Weights of a small GPT-style language model, trained from scratch on English Wikipedia: 11 heads of 64 (1 for keys and values), attention and MLP in parallel.
MLP neurons of a small language model. Each row is named by its layer, matrix (up: input weights) and neuron, and shows model dimensions 48-143. Each number is 500 + 40 x the weight over its row's rms, rounded and kept within 0 to 999. Numbers have three digits each.
A block is one neuron, or neurons of one layer that tend to fire together. After each block is what it responds to, as a language model described it from the Wikipedia text at the highest values.

L2.up432:511491506467489479534550504552437457477469436525529493442472464544593529491469472401453563462515470490544494496506533514515511483485413505470547568492418528515447488561548487511482519549483497500544545493484457508541475520492522428500483437522469503477425501482491460529501603527590569475
L2.up1538:550454514546516552510527482543476495446432514496494579499454546558486480484484536450477494596476488506512557491626459509517445470542448516450508473506522548493419468515482516508501516522516541434492461536524444507546426494522463578433477446590469481505509431479483480527528547481453565479
"bre" word piece. Mostly the word piece "bre" inside words and names (brewery, abbreviated, libretto, Breyer, Brett); more weakly other mid-word pieces and he/she after a comma.

L5.up414:510488472461516466546497470513426515424529541486532562497497514419484573506471531496474559476545518515498506515511530456511506456546405472570481498451476493519467465568493484502522455504537509485557464458533545506462530488443554463509456503462502440473531533462459563505494467470471487411
L5.up502:497479530422512494472506481475457530472476460461484542488523533586553541515532517458537500563540466454531492452505486476430486505530418502476533492510496520513440545521532406499489503584606523501528432509545478507412487519540520571462471433485546471537525518521515521440498463478511483485
L5.up876:481546526465491487485483459510397463408455540389569481583521520455575497494475540421534462458486453532524556487579476491499491556451438484574513494487505520511446499552622473538474395460488518496506511524552497474486478481455509485552514450524536559491469501501524448462440536513491524460
L5.up1351:418472494532503469480417505510498485495541516467533520566517535505530501436452494506505457506556493516473550460500511528474513434458486452436450517508542571445519493498558482507509517530459448488482435534500422512492417476542515501547440494506521518471550498408518440459496579401531461508
L5.up1644:529460499536482451544532583494517491508500525558512484536489483572502535538542420445478471529540511490452543544492487549489506541471439515435415527511519564540565492541528510466510459523524472558510482463561491502544482425446566524601482490493547545479463484538464548460558476487492457504
L5.up1746:499524521502542500482438519496478543470504521461510517460516492475485506559418551495554520536513455457477532550511549572475465467464571456531509503471549540539507456520523477449557518477459414555488474491485536502458463504520487513470505451537499508499518487519501458509447577466561441483
L5.up2084:458479501452551458548443468495463492487471520516521493584503523530503494479468519469485486428534459520503557522551537558493526496539435471484493520535450526473558507531490470499499433453513454496479437491484483471535477464462504544555459462462527520503522494532517481445527526532545586487
L5.up2100:502464553526505506498484477497533464504493463450587497517514498477560457479555638511472435493492420442519501496499481470441539496491459484530537521472543499511525508564537563508495489532545484529454550533539484507514470530501498465575403477482506485534580463453554544459500523463508447462
Second piece of split words. Mainly the period after U in "U.S.", plus the second fragment of a word split after its first letter, e.g. y|ielded, e|aten, K|nittel.

L3.up474:533486515486377524524484530470430481438482482485496489509482511451542494479474530423523457513533473537558477400550550476569498425495471481512543433482528527504466520520490461508538418448598552497525476465489477481505476456540502541516466488562506461461423539487463490495506511530569549527
L3.up1004:454462536475464484489472475534518447519518534454527549557471536455511480444526484465457419422507459560504527539559507456521531490534509478501553488483498463516496512539517486446499479484489529525508563450524496456579480508508474500525445499493566516545448456476528504543489543548552493458
L3.up1566:526466492535484522509489521469496447515473524511482484513470440418455620515478542508473541519591531437524549419580490531534465493467551490431466439465528526552498492537537454553572504496539528535625502412452539435520466497532497453419397487451500474586497483573494457438498529533521524491
L3.up1801:552448471564457454483553580461526443483470512565497510506556470453462545472447559457498525500499492479508466508546562534490506495481520459410497449565483473479449508529484500489481526510429452522479540459477456488498430548524527447516467522508534548570518529490514503478523514464458551470
Speech and reporting verbs. Verbs introducing what someone said or claimed, mostly critics in reviews: remark(s/ed), said, stating, saying, believes, suggest, revealed; weaker on scattered unrelated tokens.

L5.up467:473479491533520481541464537424428490450476555509497481544524527513508464476541464403527430464497545489483558485575466526436559421464477579485521548485510497480455553510509395456487505505523484516470533541479471473444513517500526515559539522476566515434501515542447461523546481464540504484
L5.up548:496465498486495408515547543395509468410577501539512462472450505538552443509447545414506529465551526527499576523525515502434500506574491478477551544526496433441538495521518537442402543490517448478506576493486444517460538507521456553501524513426543483511440550466491489469452525478524596505
L5.up723:531521525480464498484504513512496476455547481514486482456479478427589511535507568461485474563459444457550535535477494461429492509479473445552520409509565523502538519539508553447473520506548522499567518423550450526558498488507436565516515423496440509469516530583490533457512435465581545465
L5.up804:619552486513529498576443534498470472468473510504476537541486483447482560482469456483519484540516526524459487539437525454440529518431488502510482452465519488422482511552481516473539432493555494543471535442519493527443559462497477561546590538427474516513567534561521506459554490447448488493
L5.up814:534442523464508444460520582488512476478549450471536464452513453482536557485517435490463516552572538483503493524537446509425503517547455527473462522496493491550551529472504469483497501521473489513528503552502524536526569487531486482498507508480510495555604496568485454454503505538490543442
L5.up1442:514479517535478500483507488492519590415506529473500486460480549428465466497482489416471523510468489492492510528486437548488527469435521478501538486489516481515565511508570512440551508541507510545490488452497504540552562524521515529487526510543565463487474510536460583461434472507573484511
L5.up1947:549478491383520417582505525489466489423543471511504412516507487484484479472515488448519465550532534501486504504542517471424492489545470549481459489543503511485527533517487500462501517543538498531489509453541474516465486527529494518539492506520558515516492524528540467457542471570525539544
L5.up2015:473479476472458479511458546494511513511464484523486481523419452470482499505424511453427504498540515487472592487526533449553518522489487497537516507524398508501551530523476565474462543465547483524550488468534424449490496442472498502555487439480463540519428534492502523511486417494451550525
Adjective-pair connectors. The and or comma joining two adjectives or modifiers before a noun, as in rough and flaky, hot, humid, written and directed; weaker on most, very, It.

L2.up77:488543539514550494571534507510557452548482504468541578487503552563513572482469448455477502545563486466521517465520452531448466510514477446527456595471507505407518461479501542518549505425532482485464527458478487487489456553510526538442513509470403477540534509547572556426465497486550472571
L2.up1068:473446507489583521559560502460511501515432481479503539462491484442465549529491489511528501465628525439450521472556484483455503504489455540452583456486441518563463478517498479575537556504555424529596459505593468539526481528472444522440469542444481484463472431539494529452498560491468530446
Chart and ranking positions. Tokens leading into a rank or chart placing, such as peaked at, number, top-ten, tenth, charted; weaker on superlatives (-est) and word pieces in sports tables.

L3.up618:510496535535550512504556559482515559471477471504562568453563517501487486436532437500445414606564436465552459515406534512577538441569420491496446470365504478558549536519517452476470468499518492438610474467523519391471536530452498519449410470507540494537489492480480502419473538454563453492
L3.up1320:513504513476503474453483553459450484505511505539507474471471525495477545509586499494480489465468441477538470521490505535479563472485482513477513416477528534498418478568517473448490381549516493521538482463591468468541548486434504481551468552485561474542482561468567515482510520429476501458
L3.up1595:450451523539520481493523495494549465439481503495510555452541479482542550470528496528459482476549533501545480515496469511487502453551436488501497521530512480545486531526602484434529406543515503476521520500518482501417523481478515504523473462445580510599558517479545467505474474453561458456
L3.up2110:397505549553469490532584500458532405476567519459524541498536545553570495497546513536495400555481486569495441429539470524461627454573515527442505527489522513539443485503505484519509503506525464479477449445558525472577504524505527481485480493509555481493511489492522516525457567497551501438
Mid-word name fragments. Interior subword pieces, often a consonant like s, of foreign personal and place names (Arabic, Persian, Greek), e.g. Na-s-r, Ya-s-sin, Ja-f-ar.

L5.up426:529479485462503473533421464380485540410436497511543490460456521460460423444538468433499568466520571420458556487514543531477528501589477494587524487443478488434463486490440450478515538548492436464542529526582523519565563467467500491585515507483597408501503505535568418501465515527445507440
L5.up448:579475516512507505461410494459474513441576507429496484542475499529489464438468513463536470466556425473596531530498476474434467448560445522526588465492519495394480515507459469505560438514538494445517549471507486530506538453496492473471577454525476597538515578540489499465489495480548539524
L5.up873:502410533527599465464454514497497449468516537507498541477514543468557517470492518459600496526533438466578468454499465485499493505446528443485532483429475490487415445494521479487531523502564505557446467413520495526532429540489535497460552479500417542459514535483520532464521485495502495529
L5.up1058:514431512468555454444543588454527502525494522555498530446481492451519490591461548495514449513497538491585540435512474543532565475512505461503510521474463574523512479505472465467489554543504514519555435475531462462544509475460523515530530458455469485599558491488490382515482511421526567487
L5.up1188:510485520431538491476521485461525481455449505500512563485539489486520597419502459492436523553519502425502598531504454503475489493553497477486509543494485502471531480493481460536523491551536461544521437565490494515516491435486561471549487462434406514514490457451531467443501506596517499498
L5.up1387:537498519465545496504547488487465610457509438500507590529439513480615498459470507523547465505572490485493548479532551490492533487512531463502464478461542552498457548474524534511551507517538455467524475497530489484453487523496496543412514505473478528547459537536447461452489501491512522516
L5.up1727:481480512491547421466443477477467511444527512504516488499477474503497461515520511437486487527562495388518632445634465549484514507535515430490588485551514511509446537495491471590512566555537469472541524461484507505498505500546493430469411474477474544524529468490554458526470493527485556485
L5.up2010:517555508456599438536471495462449453445603472487489509486552533572572498480543539474509513505547513540529448476484465484521527518525462428514516464477468473483466501477558471426508546634456484416478477479465488468523494470487490508569470529498498486566524498495519459481469473486490435463
Word-initial verb pieces. First pieces of words, mostly verbs right after a subject or clause start, e.g. s(noops), gre(et), comp(ares), and reporting verbs like said or saying, plus zeros in sports tables.

L2.up1030:513492502503502530487424614519489522480532548455515435516447514499489553526493498482530565572491430477547544490577557573491502541504474476433518490500481512549519523533524440465567464478460455477479471525494566532460470507431505541441466433474547531530484526456522530428557491485482539484
L2.up1707:530460497509502501470437525467550519523551480495499486444478530493520445498525503455457527544465488447508560469567566554509485488545494421451489552523461493462542522539470456513565463493528421540510509519501549484462531482485525548538503566494539506519526530488618478486456481508507459473
Digit zero in tables. The digit 0 as a number or leading digit in table cells and stats, e.g. 0.65%, 04 Dec, 0:32, plus scattered mid-word pieces.

L3.up248:477499515460434518517572520537484595457449520497530464512510422483452538490473537507425560491456554507495522538525526550503504496519473474440539510529487513482510507498516459487498479394534513507506518590559478499397549444458512555480463532420517525587449496408459477557505420497496526501
L3.up1727:411477501499421513448509467410513523517468540477505552487490470495505449523509536514484500460424584462475551467540522506524518491541458440460507493465447534525464550568499487420611453596492491514472446522456467467492522435514546522440501478516525564565522489557546505479491529488483590528
L3.up1809:506540486502547469544487510483542502440490502396532524497484485473413564515538550428456525517456533506554554515486454453503441519510524509522519486524492455457460492512545477477498445586484467493398503427549466550481488493528628506516498556525464466504486549472468506534483503461486478520
L3.up2027:529425518559527457579493544488432446509494478456526486495518526493481521564561556469508456508499471487503580526535601472551492457507441511520543527498479572498490573521456462542505516516566528505496550547432475523547530439483531519533477497431447480518387467502465508473479530526592518578
Article an and un- prefix. The article an before a noun (an interview, an article) and word-initial prefixes like un- and en- (unfair, unanimous, enfeoffed), plus occasional header tokens.